Weights of a small GPT-style language model, trained from scratch on English Wikipedia.
Size: 9 layers, width 192, 6 heads of 32 (1 for keys and values), MLP 640 SwiGLU, vocabulary 5771, 6.36M parameters.
Training: a variant of Muon for these matrices, 13599 steps.
MLP neurons of a small language model. Each row is named by its layer, matrix (gate and up: input weights) and neuron, and shows model dimensions 0-191. Each number is 128 + 32 x the weight over its row's rms, rounded and kept within 0 to 255. Numbers have three digits each. A neuron's up and down rows have the sign that makes its largest values positive.
After each neuron's rows, "fires on" lists the tokens most often at its 100 highest values on Wikipedia text that the model never trained on.

L6.gate161:122092097065100158166107099117105191117191103129129074128153121140131119168114129125143150130122090108155094145108114112196070151141138133093099094152073160101198166139173116114149156115082128133188165079071082183111109141113082164148091137167148125121150092125141120139103142095136128125110192114097104114051044130124088151181097151153152080110163118148099098065164160065095086100098092085166124155114117118085143168108140128059118109139112094120075140140143186171151160071126151116142133092144084126170135067158112115130128124116159144122094183129124176097095095184161174102
L6.up161:125099132146089113222099178112159158095143161114118160091104117071106105127124137163099070120132145090122208118190170127113142088121157155108090069113113130148159175130186117131094100114150095116159106144151171099127093140122094113129117146121193195131136122114117141115117138195152179090152151111094113159149185121148134125163156124109119166157171070116187087126174105172175074113182070133111155117071118115145159123119086134127130133102121133108111139184131104126140160156074113145147089135145164159164034136214031152145120072120131119156116146068178132158118147125119137115
fires on: " L", " Bru", "w", "r", "er,", "erb"

L6.gate523:148090153097092092167167047105098077112150107150094073155158213132105138174146214130188174162119131050096130124124154151158115098129186079159129117110134144180124132113100174128129123137090101141151138124170097138126144145104140074159104100088147142118152123077138166094055155066156120097120129138146158108106101094091106125110165089131092129108164149123121086117075140116151153135138117107066133126183164133064165188202106139141136138128155184058119101101050139129097074121130122107104140103103104174131108103199119131110093097117117123171129126144168124122131159069175113123
L6.up523:090125109083136145108172124105087114115112134115143110085129232106104174096123139112141151116072050136088138127133089121113201080142071093110119156127109094054130117115131153092149067109177160138074184151169090140098103126161149126096128105147123122147137181138105115119062114067146121110135103136150119145149111133153122107131096096186123144106088132139136165131110034078098188095129162096172178161194119114086159126113118123231116122130126158108134138188115135116159112172086119113080069182096101082119116117125130117135094094147157172209074148132128152129126133109146138132
fires on: " S"

L6.gate99:184092158093122094178122128173120135107110148142153135170127143072156154133143206115101155098092120094087104115110084135173095144172123217115140100153128126150143098161154141170107116122086138131151091161182124180083053088101120161056158052137139157126089143151120189180106169099107090083152183130119156116166124069095104053113157091147138146179171098069128121113109114124134142101153147135108137084207153148130181168137151149136166128110140124106098106160137103118111046128146099120100115134155121186124134095095135132140102118139151091103155107148122172145067117083147209130
L6.up99:137153119132189093106191193058076140168118113148199178138126109134180140188132102116132110161076136087089144072158155128104119176198084149152077145152167174130085181129064150113125079156147111129111158093143096161099121179085181149117074081119137181166095109168122150113129122075089079097092162124126168170116096129077116161163125141179107130165170138126124114133149116098112097149150132139109114111126133139181133117115117083123156179098068202079139067101155082104126170089134133107138126137165118111147192136091144155181132170154114131103159145132130137180127114131097077137
fires on: " (", " (B"

L3.gate523:132160105142111099152090130149198102106113155120185121127142130108134126129125147131108223178097109115147107180120048103164135075117118162147139129151103091150163146082119110114098190160146136087099162181152143173114111119154123129118107105153098176102132102124176102061129112172111141103127115055070091136106143109096164157148108197073132102166144126085144145093116161125149164126138168129116127084140128167085116137158175067196137138209124079140122079141096157205091144106136097074139132028169102143127111156172102135159185080150135090164092134125148140144096132128153154103
L3.up523:143147165105159116124122138135123135151182144122162106099181071093147115126132074160177217124094124157056100090085184121081126121145104117105125115152185142133176117080084171104144129127180164185137135118174052109116137140148100152137119167111141083115194168171114102114137095140137121043155150176139089137087105148155116147151102168169090114080152108168132124122150180150132126120127144052095092129110094109137105047158161074069080180153140133084136126111133140151149128103209105140137106125089132082159141074140130128105137146094142102168161131147158109055181156137145109153
fires on: " Gl", " br", "l", " gl", "war", "gl"

L3.gate149:087177106134146120153148143123124137137113108165045110113165154156187130147096092205112154115111138140128192102154144152128062150097099117096134143127121152109072101113132119123113107134108129149197168201199140129125104121124148165155135127114120085171176114165153148123170148072212180149178143149109164176120154138147101139066090093180067090100140149156141137101101118159103130116097129136123109089118147112165117143140132104178120076139137138159087078068120134161149176206166141166057179172121127154117120095142168103046180131100094109139173138105138154119174106123124156180
L3.up149:098109092131144101151131104125197122171093143130184145084139111177114069182163101164164100139122116146101135101133144073168166103125144139162132146141123147102083116083145087146128098140152147184162128106118142163142114142145142085109101137099208143113140110142053150101204175102155128159125108167148074089060156123150091090129153145127142134156154181101107163129094164118102152132106109132114110071124152153163104139118143115099120124203141140157127044186119071139169162111095066159130100143070163100103146167123183147128162136107039128152203162157167183134153073130140187134
fires on: " what", " us", " t", " emb", " it"

L3.gate419:184141168161166085134106071118093167144050136137094135073125119128088069089148134140175099114104163112107102162162181088060111141081121108129135176131115135168125132177153084142086161143134148057129098103107155125122130134121109155075093161188136129145081106137113160194103129065178194131111117171167037110165146106127077126120158119143111111135130135153165138168158118110156119140096088147150182125139118114115133094138101158103160081123099158121142138124109172055110058047147088082142133114150113142147088151077103138127095130137075129108151139117082123131033148113127130177
L3.up419:155139156131132110170106100175150168141079125114099165083161085093079096131182157145159114072088144153072067167198161099109141159142110123126125164091108141118134137117166078149102138130115171096149166153162170148097146141158130165094092194150093146133095078154131141142059151094190216134148131137163071130133135164147143120072083138120070075104155116092208101126153165115152157143095074091153156106125159107096153107162111122107135093111089135139135143119112152152068060050124139149109161144131125143166081122100149064116088145139073129108131130091114068143064145103142125144
fires on: "\".", "\n", "\"", ".", " him.", ".\""

L3.gate505:142105156189066169102128160163115188139154115055123171110156105153080130101187186120114147158145137155082127104144129092162142140183140117152149111183081118149129145147151102129138124149130110074173166120118120089159124045126156080207089149157172099116151096158114123140176147158149128150198091066107115160147158119158157151146108108152143081109090072128112184148171136112170117123105120121106130100163077106157102180143111133135114166147053095112121118094100131112133056167124121177123128114106171077107114137153136090110154157129130138181182170139064141142161107119190120215
L3.up505:138088112204081135131121155173152165144144110089117150151183122162100150114197114164097192116175097145144132108136141132114175164107194145205139123200097131139145129135135086172094146114093091078165179126096126102107094075110170069167100148217192159148157085126115131127129160133115106128197103133090090142144120098119158139159077107190153127151042074159080156094179130165119148109102112161094143149149075161175120161100115159100093132123117105137166144125093165126098107141141111175163108140150176126129137143137113150109158107119125101139191130107067128114149080176138124174
fires on: "),", " =", " is", " was"

L3.gate45:125162163181130101200109130118144122147115105133129179164134175036130101147172147188136089124099156152110084145119121133083156132208157105121128087156092113121133163148114146130154101148092118123140124155116088076145138144117099209169090158144153080085114149116044059099129175142167137155163120111150181170189131117094156160101111120092113138098109088152090075139098078092106109123139108139167179089131178125130136111176200122121092113130143142089151127169139166116095196107151165141128098074129084088148095076184121135103156163103189191079149105163116126137108116119150156149
L3.up45:121154109144149113144168138172201026150129132142088126156161175076170089116110155122145133098155154174172165111125136155049178134114165072108111127145106100126141149175111132112125129077108166107108132109119131134115110171177143146109056154175127097067142117122150089102138138116141117168151086115169124159164142140046178133125126171157116145112148130165154147156145119115103117182141150108135152112138183107163119142249181122157108107144164162134137147173160149120103161132114112101155110037162115066131075170212159113142156137102167157114102174171110151093144108122144153120
fires on: " le", " Car", "|---|---|---|---|", "|---|---|---|", " Final"

L6.gate270:076165195177153158087120118123134161203138139045155153124113169113133155131074137110103146114076100180082073128115151141109135102110139156108189093179057109098107145178096158106073098170100123072177083154154130154108111151127147090138174088151209135108081091134120095119064098102152126094086109092099101090095141097104105144128119114139151108139128127190183071147150147174127105099082152165118143171131090177059094180109174173129113120136139096105177112123071124149140098154149135144177154127122179103153161128100131111097163166144104132167114123158145131118086147153157169150
L6.up270:190181156160146106121095094137129129082089074094130114131171135178077132104142148131147117183125126149167097124151124047133188138141104175131081118153116144097106114168115107176084135175129166124111094138161122130172119114131080180058151154182078145147097219149195143126164109120117106062101111150157121082130131073091145072136137107125097149127206167152124109145175132161122113088118149104196117119135123149134118159110134148156092146080140143115124141139139156147132146138131188138123126134147143182068210154172098177062143126090110121193151142092162147127089118194122108082
fires on: "ol", " Col", "all"

L6.gate154:152145149139132092109140153137139180160112131144089054086199169095120124130157130164129128146147097109124132093139192103123140068149097167180122134113125189120132130146159159074124126158147123105126105150097112168188151147115091124146117118114188134119145101123123158126093086053085144054072097150106103163143087146106097152164120087096175129072098134158197113107180136154105166185145112085094194095185123137099147175158066197166162176168130157153125144087110129120115121123097166069188083146145146130130104145186168105160136158111157093182139109078070113163147131117113101105
L6.up154:162105104110140151156147085161139061108178117093082081125112187103093144084112199144196170167186146123167145137165135126171115080071128139162111122096136106124169135169138179083151149121158139092176226065112197089131101150137113132112134153090157110133154145126214145139132120104187149119150140193118146123154140075142081090120128159119167104097192112159118151105140110158166137150097113146153165133092117186082121188155124133149129157115135137137132169173162115145117158095065072144112142144149151158179105126114159189087099177116123118164193134137151148114177130100116128110
fires on: " S"

L6.gate349:125108094091140075055068126149115113139117120158115101147096189109132161129110119138122118125144106189164164153149144195138176101121115150136100080162059157092119143136139120099114050108142104173131159157046119139097158080068084092113095137175144131069082105138133163152148090074119084155125057105172123150135077129145122114118163132138087159110125127127123116106148129106096125114076064100114116080110119147168145181122145101141152105150105182245116164107090128089119135134146214159167125148045096167123123131137147178091151106165161115148164131120133102173110114126164142142
L6.up349:147062176142199081116073112103123171132152149143167114142136114213189177133117119168184129135124127152140129172154157129100092145147094125125119114100148113091131164115151131122090068101125166157061156149162087113122122187134121063173110105124112137168132135170164149139151127114089153096120127132199063138146082127144144096104150154160073151152129132130148156102103088112067168118121061114134133100115159111132144164096131108140121114102193117123168153117099143156114192073112171112082129186124080116103177167159127080178128163114096109076112108158140225133141074115171134060
fires on: " P"

L3.gate583:146114153199173156112125104144098149082068105163112099120158131107149149088138095120150119114092074103074160137130137104146143181158094168149136096128156096219109135157122121188111131169136076110191136151118140146153171138054134130127098169127130093141105161118101132110144144066182127116128057085161155135129132152117100086111093148109170109151072117075134090081049157172118111133166135150083162162109154133200155147078104176154137134124134170136135142155195093095079113131160134092126172150137131202158157134182176132085112156101118080131148059091100098138165149169135130089
L3.up583:156167187132094099106105071103104118099126105148130112124132108146138120101174095137080170072179117113176128190100150087121135127147023187153131124149107129113162110124145124160128148127080129101186088126033087151150178176073101102095116123069158140162158139092127164111143098084200115136068079143156089115117136130122123134178106109127098156113148088073111068118098109170124155114156064196113129149153137083109111138101048106122136071133070081081111118147183145111127113130133111102155120144146107137115143081077121073129128119156148155096137151134119151099148131089070132073
fires on: ";", "),", " -", "-", " –"

L3.gate380:153158160114170129135087090088100199153168114144191143092123137089182155115167150127097162070143143096049201116148141175166091157108127163101171207167109164169105149114070144157120075099089141116152140097085106101087122208044102143062107126107107165111127120145091156113133103103060151108108082135141131127157116146156112100099141125175129193096163147189128136166142163139123093162212113140156103084161156113106146153124121084120145191146112087144134160122181107060156120138111100174124177122115157156152176158139130105134116121102131109121126129128142135152121108141146081168
L3.up380:139144167164119158150133080110070164096097138123188133163182086059150146167177146179135185093145167096084118143139126099129113139116037140075089129126094103150122099091119160155142107155116053133083132128147072141102159146093140113127123138151084102146146114142089197169119082126111150106166106119194135118102167144125127153117161114174158152101168131129112122141124148108088118149173128098194139069167138170152175133185144169114141156117116083180183179099186092128171159131153118126222128148125140179140134098136127153178104094155122160084128110131116147148124108215118067136
fires on: " (M", " (C", " (B", " (A", " (S", " (P"

L3.gate334:127165134087163141144144106128105106131128128116103112126134136119053171133097173073131168188135160189111169124119113128084108110118106173136160105098112101136147150161124160127144097045145124155084065221126169094111095135169116092136110135143130153161130101171097135101153173068121166132140158107147125137156140099102196129166126159102123108077086063089109114189180153123182138134150151166161121081113067131149115129168139175179070146174099135123196065125054146166157184137116134145164098100093099097101112147180187158101161131131149153108071113152108130151154179105171130134
L3.up334:104110150097126194174136187161095095163141082129124111122133122146127175135119112106055139151197144060109164122158069143151096111086110142141198140132114102135158146110104114098112198147122127180094089080150156139099110113091091097125156140150085093153145093135110136101141122106126110101068131143139077149137170146168142128181124117106193152152108125168094101154116139193173130121096122100082093060142085112118101176175103187194138045116062118141102112131142184125129102153043156129136134154157132167114081121128102142098140155125123106141124099100062111124170110156053149181
fires on: "AF", "US", "*", " 202", " USA", "WE"

L3.gate203:096111102126124167079069137134115176120215121102165121110096085144095173160151128080166104121188097056137150114131169086132118157120167120130125138079122171161088144143119100090147118180124094077156128090113056177125146159089163096157136141051124120098171091146116076155121097174162112074086154145055161123118107147082161126136135109156153125132138129144112143149080134117147103150085170093159109128168130102127138153104127120082138162153076117122105079107100201106171083100116142138132158125205188147117119118114133099151167216141083148135150146129116137145069131092044161111
L3.up203:134088200141144136153152144114125185074089106125153136095146152120071108139155159164150165138132149077172078151139127169065109091138173081166148146197115165123128135146076103151146097160092157085084132108158110092133121168116149142166164142098142166054134084134139109173076100104103098126119159132139116165156161112103188140140159072142161169133152115119138170155150087112139075093092137144081126125133197115138111141114093144151113081117063050184124145083151162122151144082105136147134176073136131144146103141089085121118152217123037151128089147129105170152110073074134134124
fires on: " re", " r", " there", "R", " gr", " R"

L6.gate6:168157164133070149082149134140103101149158138145105131102115151127179156074143129160148086092117166113132161202077154130189132167105095138113152123108152113206109141109134144195160125131129131095146126095121097124156108134116085142125113078175208124153138098140147109152115144109165097133118111177154109157169127170200108026163122111128176141061176111175137103136159107141133100179116061139102115062151133124163141119117073153132158186140117155137134096126168100156094087108133082107089119110159084134177108125088077148074107087133135166178110071171108151169106168112096120201
L6.up6:154088068162124147086168145162170143159132161101138118164101104105134077161117127137136169115205166097138165125132140115119155115160055135142180127130182197154160105151139143136135125151115184133097124161132090112132123160196098171141074133124150145119068164166127170151128160109138140150082168119119182083104159132183140090127149211039122138170097152106152096089071076116107095107100153122108062121202155134167134119088128159168079124085140112191142104126161117147119136132136094144089124147104110125122119168080075189077091103126147136133134130127144159148087115060174072157
fires on: " a", " A", " The", ".", "-"

L3.gate507:142129070157150122118164145131113126116122146147061087132165071144143140149147137165173150112087166088102127153139135170138175128119095126113149099134109129176109173155112125182145145062184118146152145089154080061193111131110148113137104140095195111104097159113083135131123138152142209137139109125116102095100129158137122155086099063128172135106160070176142128118043035131089068152150107141229095176129135174107124167163077089156124080134137121134124185147150154167145155118116121168108127143137168122131146123132128169112091153143050151136141122184155078172143074179120123154
L3.up507:124129129154155122094151121122122144090119086122115116137149094114135139169155164139195134128137162092124127144157106171173123138126125147131163079149107116171129164125170123128181124083197124180167150093135093081210130114125177149134094129089202116085061150093099142147127151179155218140128127101105082113098092150119163174082090081127158153110163120137193156152081080109124096160105092162177086163165108130116067162157089094115139083147119175152126200141167107220116177124129119131124085095115173102135131090103151174084092125134099166150122130149153046152104135156134094154
fires on: " her", " of", " |", " every", " she", " each"

L6.gate246:111083138162133162150112181085083061181134128119135155118082144095089100067116124102083156121142137131132163164051119158064114115053129090066117154122166109143169123112094108103179143178107097182168163138099076195142148124062139118108132136117168065208181140122123105161186176182073104104108128166098147133144143102185127174131153125080146116154137135076089121145132120116141172090164161147145158184151118129108135097161143117099176119144137102099078083158133146118118083066119119096128174094135087120148087107129126164150082112114068135132120133117105092139095088112161097167
L6.up246:124106158039180154150093125124120187175160047198158179107136161102107142102128094156105104141100134090053099114130129156147142125147085133076133116122154088165135110119115117081154131125152081189140122139167173121119151130154096103137100138099172113103136136137130103116148152094148138099123117149146109194167128056134058109180081161146131129141143100156133188117112170125218157133154146128082123146152195111111127092109092167060085078178079151128110147152118157208147153114092157147128050180083148144127122152114155135132108136119155126145151174190148112147102134128137062134
fires on: "ic", "r", "l"

L3.gate442:092139103127121191120145131093161155171109171108147133119147129148149156142141168099167147141116153093123121132114161126130105180141136152188124088155153152106126095086124068130176154107094104117114130131203094194098151134189111123135193068125137102143178131164111158127163081084143128086110124143092096073048142145118190052165128141089132116098196165148139094174166188142115147147078143089181120133145163083134182108084142135080147186159119112125149131146067135154159118151155095153179128150046157160113150152145135087084102145082145137111177136124081091116126203152149103092
L3.up442:160142095176135113087142141146211118136064175125123133133087140112144085119125104082131130145222171125035093175143142113074185060155118166161134181124145147116178101132104104107138141151153106124155105065185087175122156125114088162135110111163112141112142149108168157169171150103115113127111131092112086112155148132145136097147062160102148170107182159097071095082131147095143106150138156142136096157140181163155118132113151183098132171095119059152135127103135139148127093106130090142164127183136097161141135167167120172162135120095154147176175158083138155093075182166201127094
fires on: " M", " m", " National"

L3.gate487:160139092131146123131147081119115174151114192087160156106119151120178130136165058081163089059169108171096131147184133121120184154131120135165133104090093110122162109144164131144107127130100074097128107123107147088084169193081110100105107132122152079158126106239120178140194126143169195059152092130107167147112171151139158108088126153140135114184140163089151076132124143146099167131085115063148125113101140154095204154161133161158103153129109077093110105047184104163124123106127129140174143144105063165120137088074124108112115139154145180182147152129146131158129106112152123129
L3.up487:130109132158054134162121082168128164182098112071114156040168131139183184099160123131158093062202118140137175186144112158156129149119070151160144120158105138141133095136191128140113105144093105109134113149181187086102128131075106109109117131159186129189112130188176118103201161143122174061172120145150121085117187121143110155166118166126123099171175134121119100139130133136100135146117182110137155106112139125101092183142153105111117101112088093165107069058180111156119128121105115106159103145078145134154122055074115110157116098129073164150176120138145164091123146136174152122
fires on: " b", "—", " -"

L3.gate376:107137124148123122138109145080110195140182112080161166095154155103188137147150127084132095163177133132102114133132085143109140099128122140127135147087080127112066131099158079146185087132121156067128074123162106086136095145125121080117121122151122169137147094163073107188136128086120147095142158092075156134087200102102166109133123070186103072116095097171118101125141050116127165086088119163150131076106115107146153120076204125042104151145112143142119088058079098092170064075132165192164106138119140141116087148160137170177096116125095136164143164108103112089112160146136111142
L3.up376:155140153119124143153169138098111190089139165145107108074126180186171138062170141134108103130105159127109107113121159164131086157161167154101139122159139113163143072087120066160134104154140166034171128138084113142173100140107145159137112114138105142122159114129098111154104088141074175098130046068136147161155175084129136102136091095084142089164102146168140130134177147163136168125113150154139169083111084090066136121097164106133124115164144081096115079116103173127105047129151115090081150184144150103107153177150047160159183129161116101174117145115106108099065147113130110198
fires on: " was", "),", " He", " As"

L6.gate559:087193126164168180145126153117149148144157089122114140106120096106177081181157080096083102150102130170171137052102123160153161110146165108114117155070137092155111145095064152110133120101121137128084128117117151132089152141140116149090083143121084185123159144178091189129197132085209151104156145169143151125140110185107125186140082170128161142090143127129121146101117097206093162143174173132186147143069167160120163101134121097144094160138099068093037130115107102142159174077056087136153105165084140136128138124093123167118182130085090132150120108117104136112101132106099145148
L6.up559:098148132124186105096149163127131137133136119139092201105142109064150131150122128182108163050185127166131147087110197107133130119067090185105094148072042093195123100177160101125156136121115222156150142121105081135108137130061142138126106163106144132132147112176123116109100212146170127084133116108088122146153138173096077142130110136125117147133134091144185142165113115060056155117148083143168156120111131153138108114152151171182166162140164122135063081095101073153096148100129110109128118081124140099096145112140159131111105124175111175172146173133137143173173126152099119181
fires on: " t"

L6.gate0:084131110064125133135059091101084083115104145134201149132131173122139128110145127130156187098085146128139096128147160115106125204074207109154164142176115086165144155121122144110194135175134113112147127218113119132132134141069185129100089141103158082158107145145091088085125160134096075118163153061150077142163138058122135070172083082112127102116144111084086212179120170121114103159134108103108156163186127114134146092126120177093117139171144160149131171097113129145097126156154154115109142191139116127143115179130117067101109146132111113129124145095100184161132138070112085088
L6.up0:152130158143155167091101078124114153084099104094145196135110096103112124119138182164131130090108164105157167040132089157114158096068152140188129142186085094198097083129108124180107195154125120112144127111129066076101134088102121206135143122179093159116174104116113142119114164136158096130097144149116137128141171166155127099111101089113142088086181033136188144105135166175137138106197101088110173087137133136115113118145134116133067128146056160149093176164085145084099129161120140102155129169089121135139125097177128097135113146128073121118123127093153162121075150090169131072
fires on: "'s", " f", "ing", "ological", " early", "ic"

L6.gate581:098170137188122122155144145097118117125093142089133098135144062114200108118083075092130182155191150125100181172153155124110133105076118180115146091138173108123086161190136140158090159100111161131130199123152121126081138109108061098115115092110087145145152114202118153105119107118138100117103103148168169145196116088169057087122099096176125105143148079151123116142116121181062116187118107125148101177157084102093121131168156090157143182119183138167090171074129144140148096130115100140171154165090178124118161144120077150075139131113124115150178100152112173208167131137158129131
L6.up581:173176157097106096210112081089161151112127152152149130097167122138144144111109092168104102126172151134129160130133135165137122119128106068133137084144146092079132111113126214128123148069234156160130088111116173158128110098162107136112079079217087158126136139138178118145135162085158111089173170084135094169164133111157103126125158149117163125181101100170168146144085103134193059126105134139069091165135145111103155186095147085161107138127125141120125154141149085124118175110093072101133111144117181134151164115095124104103157158126121201105152182113209156146134142118161184133
fires on: ".", " B.", " J."

L3.gate395:123155150089137114100086051126129164164119152125145160113130101131091111127138131154112107094109132155149128099132115153188114148168102131123142104145149118115108123078124104147115122126189198138136098110107154183187097222173152142131148087170089097057186155097076134195151135114123055107161121104123174126117050071165078141123087179118156124120097134177128159102164076167115140059152148104144060144131146154109128114104099149114172180151126096094130105153108109120098147153120104160131140083081064112085043176185088111089148130105134137133155147142097158087144075099154145111
L3.up395:084158191103156097146087096190085144145104117096217154178125025163126085116148142102114131067136132121138132090126085212140133158120104117100138105124168119146086183145105180103141119118162161138185139130113180121155114179103150123109136073112142119122133138107071127169125114166158178162081138064129152160181096119142100147166090144130201192115149102143081170084103064150125094110170119157097092113121142133061144119179109140136099148168125119137166123133119152121083136152143143146117068086111097102139079157122143111161115132100193167142147127120087139099139075111065100135
fires on: "ig", " trad", " cred"

L6.gate266:115128196146154091133094146169177171180167146164073131076140114112150126136076126083139133145043170168061102082102130166149114163081158142121081076157118105113154122144135178101095118167101075133133139118123092119105162123208071096108104119090100143113105133123168104171184126080140102170127125135113120116109113141136117172085107046124111118107148135140145095132113162129156138083119140114151162072127125169137137140120128166118173124135157119147201196109084078156133127108158111159176075123081099118150101175064118125146153135074131138158184143106149103121027177147131179148
L6.up266:144086179144156082149104161157110140163118146120118139110150135117093116152061141101088165132086104166152111117081163059100079138124082152139120091126128097101118124113113123100125067089126137126131139097107109059109097083154123134069142094117113127166167116121063096106172123182135123118103085100110128139154119122122116111058159130179133148086098143096051099151086127142140143107096126183129075184159100130101081151123144234165104128101094147163166171098090097148141152084061112120108164161144200128124149149122043108093139164112134065199157104146126168128089163139115071151
fires on: "ol", "il", "l", " |"

L3.gate448:165123140133090145046088119139095136154138118091140114114115086118092122118138172132154137137179122110110081145074152166118120093130080097120156168109115167099159069068138126172116138128144118186197117123124135114116104121175187168119148128094078105115123123182132144169115122105107103151109094134191117135153134206159112151113152127156130143104122056142149099159113117165112035113095090168185108150159115236156156111114134121128141110105107134120109115099164169108159156049023105146140081126098129102164099114164170145088186165128157124163140169109073146143090128148166108176
L3.up448:164106166123104165049115092111089153144106138123186074179086093157154134118147104146140130139136119123143131109143181114185090127116084082064129135129119150109100118135115078121147165176168102197165144062118102087138103151104155159141163109104090108176129138198139164189118130124074131100080126152146139134142184118102170196139175101184126096123156137147133096139107120122077054155070141135167146110209126133100126135127095125099135115099114133125099197069193119093100130091069167117167111147121148156140124092114095132112069114079126189131098098192146171157095107087120153141
fires on: " he", "\"", " about", "4", " him", " Jr."

L3.gate299:081167158167105153158192107081143107150071170110090160131150167131082141147146081044074154148126139095114136116162077112110099123129101160118127071134093151118091139151116116127164118127103120125158181188150116120132153110133100164068170180111132116105136078142132078104165165057135104166109106119118180129129187145110114152184069138124147152149124140140125152117136163110115148097120144165139087107142106204128100116147129122140101104090138116101085065072112096106164164098141174150101142106095090139139223122112103129162166143145061098067116220080115122131219103129118133161
L3.up299:129105128151068179092097145119100104126085117147116147132194110175112107160071116099148100130123102103099159096176144163143158061082109119113110123149153155133130088144134128167142107146123139131163102142161124163119134130141135116088115139095169119124202066120086162161183131115132126150150096098132157112122231090089191163100112159147166055116144103149157123175144152066130087099154144217135122083149144137132101180149193056161108125113114125206121135130144082158194119119118128108069083087089106092102176164118097114148123125086131117101114135090133102103126128154132157028
fires on: " University", " Sy", " disc", " Public", " arch"

L3.gate338:155111116178152153127139156172111131101084119123108129132114171084131206161202129133146145134144127067188113202087109152179122101101057113089198117166130126080135122064086173087097139132138150134114181135127173156171203105119113084177155142104132129147069101137129156118127177053104101173100132135147130142088171144119130123121149141143099126141133148111139084164126131137105146187118192111120137104034104127152150116185135115161088171166097150137149195086079117124083168119151093086164176146130133115118137176185132125131149150090133167143132186127116126121131140124158195182
L3.up338:104136159148209126121144160178147102109120121141108090150162165075051116137120148152131134122096138156114091082096123116101186118133132072057124096128114179087152147107100096129174166104135120156124145169189155097131092106157149128069194196141133123113048153165169111118109171130165159136117084183146121131079161169120206117082096113111118108074153132088170097131081116145080105115157144088085087174098089102123124127158115117145088132158124134055179182139150141144153129103145101144134180103091129134121119168141153135120104098139083110115127132123109059154190179160160190174
fires on: " place", " face", " home", " date"

L3.gate23:131204141164142203119152115109117160117066086155188098114076122139131124076107172106173125068124118110122210102178217080094135088081085117096144085130127097115075145125133113120169117111093132146147169117107170093154186130103142097126086149132167090117085131069079172163189069083126192125152151114116142093130136099113128170134105145062142150111173135139144123120075106164155132138090131118039104132175123081042148128127157108099162123139125135130143133138123087113164150127173106095126105141157110108103157138096172094062134132164120160108145099114110112111091110116128092080
L3.up23:165163124188090149175093159085084151089074187085070132101110158126138124132131151121150069128133128150100099133136164109082156081136135108077159116092118178107094131153189107139098161072170076154129129150119090172160130102151108180109140121061194172164135099107090158137180123133134173119136160169089124108145076191204158099155121201109145111104130119103093119129127160090116109093125171175106211103154123123093125163119074111147135108082150137109167136104073113169149108154159128122144176194156106147106137099084137162126104166140130103166143108109122131128111138168084127035
fires on: " made", " called", " named", " found", " make"

L3.gate318:122114124129113113153182153127132072060120093100106092148147125140104123129114151094124077095067166155156108112125188099070114102131191070101106143147170095101140166162140087125115148155115143167114073122189127125119115132160132164064083131090113147120100154161146114140141099090171122122108169103146160119132131110091105139143154143091135128208150133117210173146121141183158115167072116108147159084154132122130117119116141174113106124092097138122117133096116155090096124098207105043125199125161062124114164133149198132170161240101125133183141116125140091141132116139105061070
L3.up318:140131147133159167158176140142099116058116124118092075133135130137112096124125118088163071060141137112106140163110171101109115086126148128071127159171162112088096122120174156138145125194135130156123113115148127148148151080103167155059147081152170182134148115153152105101163083124131074020076125090164154089176169118090099132097145124126069081133136173118203131148074145174109127137068073098134129099200191148168204126123102118139110118115105133113121113096163145127118122147181117085119152137156116160148184100161145153146161187110101073160159134096106118150070072125126115101
fires on: " par", " Vol", " vol", " le", " pro"

L6.gate356:170133124087081184166133121117105152108115124158098126121126129109142106129158117099112162142132092167118087107141088077107063093119119132133114152150125097094116144153126142094138155086072149134145194107128132161128121094155098077106113136174076098141137105173127101107167121119098084117143081175086131132109113125194087078108082101120059178148123155130122110172114154151097165132179113144110142138183127135107071125175149177094132148092168114099168100151129112070141063096127059176133156135149183109100145127146116167136141119119011101180120110236110066154115082115175092078
L6.up356:134128134146134076104121122143100128133196060196080107108188069109083170153146179152133129163120080157174145136121100143090098131145110092113134094123185127081097124099150179079100184217152110096071114095121137139089103169142076117106156163164128096124120187129126126161131118086158153115125112071118131124113051078120098081133141059145142110082121122130109097184090156101148112200133092148160161119138101081168144162082104147110145131100122064091051111160149109130106111088120144178111084145168152154132072166126150141149168183142119126089126111075138123123082099143140122145
fires on: "l", " el", "n", "or", "el", "est"